Weights of a small transformer language model.
Architecture: no biases in attention or MLP, tied embeddings.
MLP neurons of a small language model. Each row is named by its layer, matrix (up: input weights; down: output weights) and neuron, and shows model dimensions 128-255. Each number is 128 + 32 x the weight over its row's rms, rounded and kept within 0 to 255. Numbers have three digits each.
Before each neuron's rows, "fires before" lists the tokens most often just after its 100 highest values on Wikipedia text that the model never trained on.

fires before: "ack", ".", "ue", "ak", "ood"
L3.up865:167091131146140173139144131150135139152185141099187119112115090108041157152091160127073104125181126110153173131096107151077092102140069137193154139147161114144124143115105089121187080137120200148162064149106109119151102092091100164190119200150118140115110140093144134115099221116134142058143121147133146150166134129145118110183117109086065156145131166139094069176125167116118105160146
L3.down865:155094141095139144135175169144064132129127102080158120148146133230147152111137154149099127157057122161100117087122182088134157095090147118133114108108097109166136156144098079080133099143103171172171088117099151125129122147105047160137110135137117116113119158173177165131057142134084143150066162104111082162112153110156126107098086124145123139155124132147190076073143149134194106194103

fires before: "vel", "ast", "ague", "ct", "ad", "arn"
L3.up39:159087103146165135135115130169133086135122149148139104134104136162155188119135037103158098142165096133146107066148122127095127098089099167054139124189135161138088208169120092155164107077112111103175127160128117159115148124115139138092143119172093126137164165153120116157150119119171147096175134149091138113155127136161141143199121174086136127126110152152056100099154122091155117093074
L3.down39:056114081125110119092224166146141179159141126147118089077133126122146141102099101089155114130069091153123095134100159113115151136177126139122140125141171189159097162150171143203172116185130184157111108153151158083127139198088143147079105113096107113113142129222190108127128137106154129122180165137143196171110117118130111087171146123096141179190124114077103106074065063154116117071152

fires before: " ", " —", " .", " –", " St"
L3.up870:123169147141172156221140120143120153087083137152126115119160093115114144152163089094146114117178165094158129089116077143101103148151173126151143130072137169110169224089143126102119142132144122176116146142147114120178148127108140139138119106165187113147095119128167060155145191130094129082131126133162090053162158168101074153096087142110118090141117116079180126158151100091090100149089
L3.down870:103150147154144122130143055081110140137090125142162142137143123109143182131135120156118097116138172097218082134100108146163137122150119108169092095101101144142082116113148174158110119172143061198133150097182110137126147120110100163123093168071111109147137064084157129140140130128089085125093098087142147122110182087075124103083163119138140155122101162081166097182180151151121099145126

fires before: " ", ":", " (", ".", "\n", " U"
L3.up537:125152106176138137106065148134124084117107131165122207112141136098121126094170102113150120172163132128131082155136139173091081143177192199143084153198123141122149073141104166138098138149114139123135136075124135168115133117090114100153154094092151137125166102091188109122136101121191095120078112118143102136057103141133138129160173122131104142122101108155135091191153169143136110134117
L3.down537:126170148149161148148164130102165132159128097116157128099117176209072141092161122179120106067115133135141114162078127082129154127141156121112170144080078125127186143099122101150179162113143088088130124120132146124138146177118141107149016059153161186123119099114122076138096123138132172114158155159117079156171151085162137154134167168139149139083105080187059160179197120118143130133155

fires before: "x", "vel", "an", "a", "qu", "ague"
L3.up380:158074099190174103101095122077130122081172174179115180143074114134114162147164104087203102099138125103125114123134141152122113092139164118078042107173085105162092163131113153123155152179095105129217104133088113083124139158135114136140213121057140107118092136101196075147135076128110101142117127162139166126122049099156140167169154143187120101108120139129131135085173101128094092142082
L3.down380:186162136097094138129205192110150111110121163060128071122175212100169147132154100173092111170130140130144167107148172122133109099178160130132094178168114129186162095100131096116178107145122043112114088051094135109136138167127127150096127114082136124131090143139152101144167137097130128124108139134134074158149114090157129061150116069130145107218141092101172146132176076128170170097134

fires before: "ed", "s", "iv", "or", " of", "ive"
L3.up698:037113144111177100177130064144118102152104132157131134053166121065135142143130119137165127144088132129097102181136165119107104072146100212119100127127160067132122128115120179123132113104199104180154121136095106116219166143114118156148132150150138148161159087102153130126178101151120176117110108076110113094102121173134159181129171138133141180107064059083145172133089126078087120123153
L3.down698:157108080158100144089134149147162069119164097095143156151120105129115096161122223184172143102193091198173192164115134110192117084155121122117070146109118122119180148093118098169100071120157128159129087136175085136106103158103121120106156199126132121124138148088114133075124132155096139075131128127141146102053134106126095092114145104144150117142109096161127113111179134130174115121186

fires before: " |", "\n", "0", "\n\n"
L3.up317:105111188135177127157100080132132084099122107182162142150109124170113100101113162150135160196171120128102085082134045148168104138136127140071092113159118088128090153099080148127145172104135120129147154130065154158117100109141106121112130122090172091151132074178120047110162134133137125162090129164139107150091057160124151125134064160154163101122155122138043147103079123146132077127122
L3.down317:140135064151156116109080183153190160168172153113093104193148129124109099102109086089141112134155121116090130161125092165074141139128139134139092132131058135073156175186210163073159122155137173116069169137094168183097126138099101094064122184148120165121154147113109088122115075132136131111168105110098125096157110100073161144093054166143119102105102104141174121098143073108089149114121

fires before: " |", " |\n", "s"
L3.up760:079124153093148120098145144110099119153127170186174121129178095121105167138139176117121153092155205170158079119142128166110123086114142143143094171141099089140115120145121149144123097150132170075139099198103140133153157111088171164120153118124073110165087093104151206138088173143051131087054085104120106114132102111129114085115099083107130128142112128039106148057110128096143070103123
L3.down760:131133136154123193173113132135143141135116095080103142145110138094099103088138199135151081080159120138114163136100109155121133084114144131110108039124026103127118121131124150190152131176117107124169172084173135091093111086116132136156087145151152131143102098103159149111114111150095156092132158148067209116122150219145108114087129118132165173075089130121115068078155119131104140122152

fires before: " ", "e"
L3.up858:136074172145134115170152083123156108138089125141084161158127107133114108113161159086153062092130162104127157076132130136078077114140139136117137152104147064151087110163090183079115108061087115129223122126053129117138126088131108112092128083099129147122175139068072119170204109135122159111149106121153080138029122155114062182118126178098101138161098111074173152146088132088174149096129
L3.down858:162118080151081149097108142167136058118130109083112191143133148177099097112172163125198122147146111164094166108108138127131158160127153148082133168179110155185122198143112149148181076113117158075067098094165092090110083108181111133145106136155100134110159146136148080112154126132171081168100139111152158133099137109142105135120121096140132138122097116201121123128112088136108149157092

fires before: ":", " |", " of", " "
L3.up514:145077151122145149139065106125101110145134173149121119102145108119103113144159118147168149132066147118089105134173116132188085163158140154084078153129153171105184112140154159099143100122131125085168112116134178171116152186107133120144084118095096149151171186132140106103157157092166113105126198144138103169115119122112125155118136103093095126139114153095144119168166238183164141164135
L3.down514:175106166119156046151173147165154110205079136140153161185131131113142119144147126140156167109148078101142109085184141107138142092111147152086131123105135101151157072101172168147099138110146108122123125170082105154154181133079120150101082158129108190136157137071179115164162124136129101115145136110153150123163166106177143174145140132134149126164093084182139112160116111104133121132123

fires before: "=", "\n", "s", ":", "=="
L3.up969:108066130109136157134117184132093146173100146137144091110171114063071148125101139132143149148117142117140092175147149097080120152156113194135046103095165165129093154098130153138131130134116185092119115099094105140130190103101125102140125147137161151119161112123087176144175187130099125145165120118105169116137121118097121153109140190140105128158068109077156117128060164157168118128088
L3.down969:155152076153132156135170168167104171114099143179113075126119157096126137110090137164163079082127173187178102106109155118179101170083155110129142164042144112090158176182085134153104112097117142163111149104087120096178129115142075071115201103153135153180160132103097079102139105130135136120119106148121104098117210129134123098144133106150159116160125076122088095076158201215189086125099

fires before: "-", "ained", " to"
L3.up714:102101134129160149150118084155104113078160138125109100154139063121149134118157183124083169155073098080125119180089109077142115106120164094097141157159099103147155133170153074088146120081216146086104178091108121137160144082100146101113064099164137100156126141141204119113126126122156129125096098146105106090166109190127101144095172131118134244131085119112110107125152082120155106163125
L3.down714:119132153109151160116167116145209139138164132127108125144153121130127114133151179140122207133129144123121102059117051073139136117072126124112158160156117107086113125088123129109039165106178063138074149112101078127122139117208184111049102130143126123111095168084130122104156145136098158114113078132115157166092090096110075060068148106086163128118096056160229170127152096105147138162166

fires before: " ", ":", "|", " |", "-"
L3.up423:113117154103146186103089107172141161168078149115153067168198130101064084151151119156144089151110156080170119186148118046092120131159143195126079127153137124113102143134133127097140109124131151134096141072149179169192174141163148136163100113172117137178141087107099165134154191138089118120101101155110096099111115108139151133149142139090103225140088171114153131155122155132112196102110
L3.down423:127163095164182150169137133091161149116108151152159112085103139102154165129089114087153144119158130169132142081074066085148151134133129119110171128110152086120152129086107058181119179104182148090132075176107112110181128090119081163148128103168154153157066097167182152100087136129114119082144180109146207122173138188080156163134177142100168083159141096191074152097096089147089107120173

fires before: "'s", "al", "ually", "ide", "id"
L3.up97:115063123105199112092159052112128130063163109058142082143170115147118084140121072092114127180155227140105104127133124170056140136179104145136150106124178081104153084174093108088137119118162091159108137138113125173189206100152136141116112187120168190109137114092163126162197158101080170069159164148130059155180114140190103161078115089106132124146163109084133139131150178119132132124152
L3.down97:129134145123094154090128102205171092137084136098172162134148104110154100145129126196101144138130126172181100173164097109166093132105107100145108087133104168149109126111125092130036096147100169100154074119082123110105098092197150143111154072174136211148090174168130150137098192118092142114103196117110122090127127033172138144103180152089145137141108120141176117133133099073117182134154

fires before: "x", "ed", "ven", "lected", "a", "en"
L3.up872:106135146121194185159120149149101126100073152147142173107119087127118117117170085117108155100134128137156072110183113115146097198172146149110148151176156128132112100119079149104159097112091054083102114151144105171142112101131145126177135171130128143152189089085145113174130190115127097126084077159119179122137140097100092077150133117113116205057110172141176136171158170088114164132152
L3.down872:160091162153102140089141113102133107085142123104124126146150150080083131103160083189106166125130118141118144182151192114084193110078163078166117098116090190109127089112151096185158216168145159134178160106124067105106112175093106134128074127091145121124135129099131134105174147139130164143169084140109086072137153143145143134109138151121176057147106125082134176142175087140130137107091

fires before: " |", " –"
L3.up435:139092177194101185096090181158134148169103119141152109158179113080100133130094155117154082157199126129176156154163076150101117185124132163135094145147138115116118171158143145160125135160099199155092132161165154175070119081107110145133104184151095159185165084074116144143100123130146143060061062114102083141078114083136132157143086073148168153138117131133107166124052121157128132135135
L3.down435:122149154128106174087098112106159076176126185141148135102122110185130111118156148068093091127102067154157104131118144128135175190090128070113113090126125132115119096093196077127147087160116132069168084207095130084149141089123147150148091147135166108140151064146077165116134146138099145118080083150168114127089107144116125143128156104174129061163203109159146112140129112153110135172135

fires before: "ed", "ing", "er", "-", "s"
L3.up747:132154185138189084207159174152133118097184120127164075147173109151093139137099158128127126134128116134124161157086144149136104059135156133047121175077115076113122087140143140036110140112190140147156148136122122148129132129097107188147138131175090151067103176169126101117070158102077102102146125165093105077147150213123125119148163106114091052104078154129121146109143126102113093179144
L3.down747:083114106213141125096126153144164143165141154097112169103088111172098099117162202149104112111123131116082111144117146144114127144133136175162166147126168080126148111118143154108150184085105135135092070135088100138089136145143118120120158097148133150111101108100163170110122093131114086173164063118060155102150141164121106126125184089097094093189139104172136115115094082174106140143167

fires before: " "
L3.up842:117185145143137175152067103136100160164084171172151129121117096105112098152118138141179111113134152128145083188170164139086088178143164135119128154129153135129103120089087153098105058087105124141151129094147135141154187125156082135125168130075126169134171095166173053143175176128121101117079141119118085172104133114156148142158106137113166170127091154095142134164121219105100164164146
L3.down842:129164071136176141106160192123130102103127107105125140095121173167092150106083118094068093105134100140147172120129064145102202134146126096103137121070094121129133163167129033200158132141195083181157161131161141126100106155129088112123136125179140093145130194109136125123118110118161157160135173141143100136110103134132156125160214138111129122077137098226085112095131121132158113118119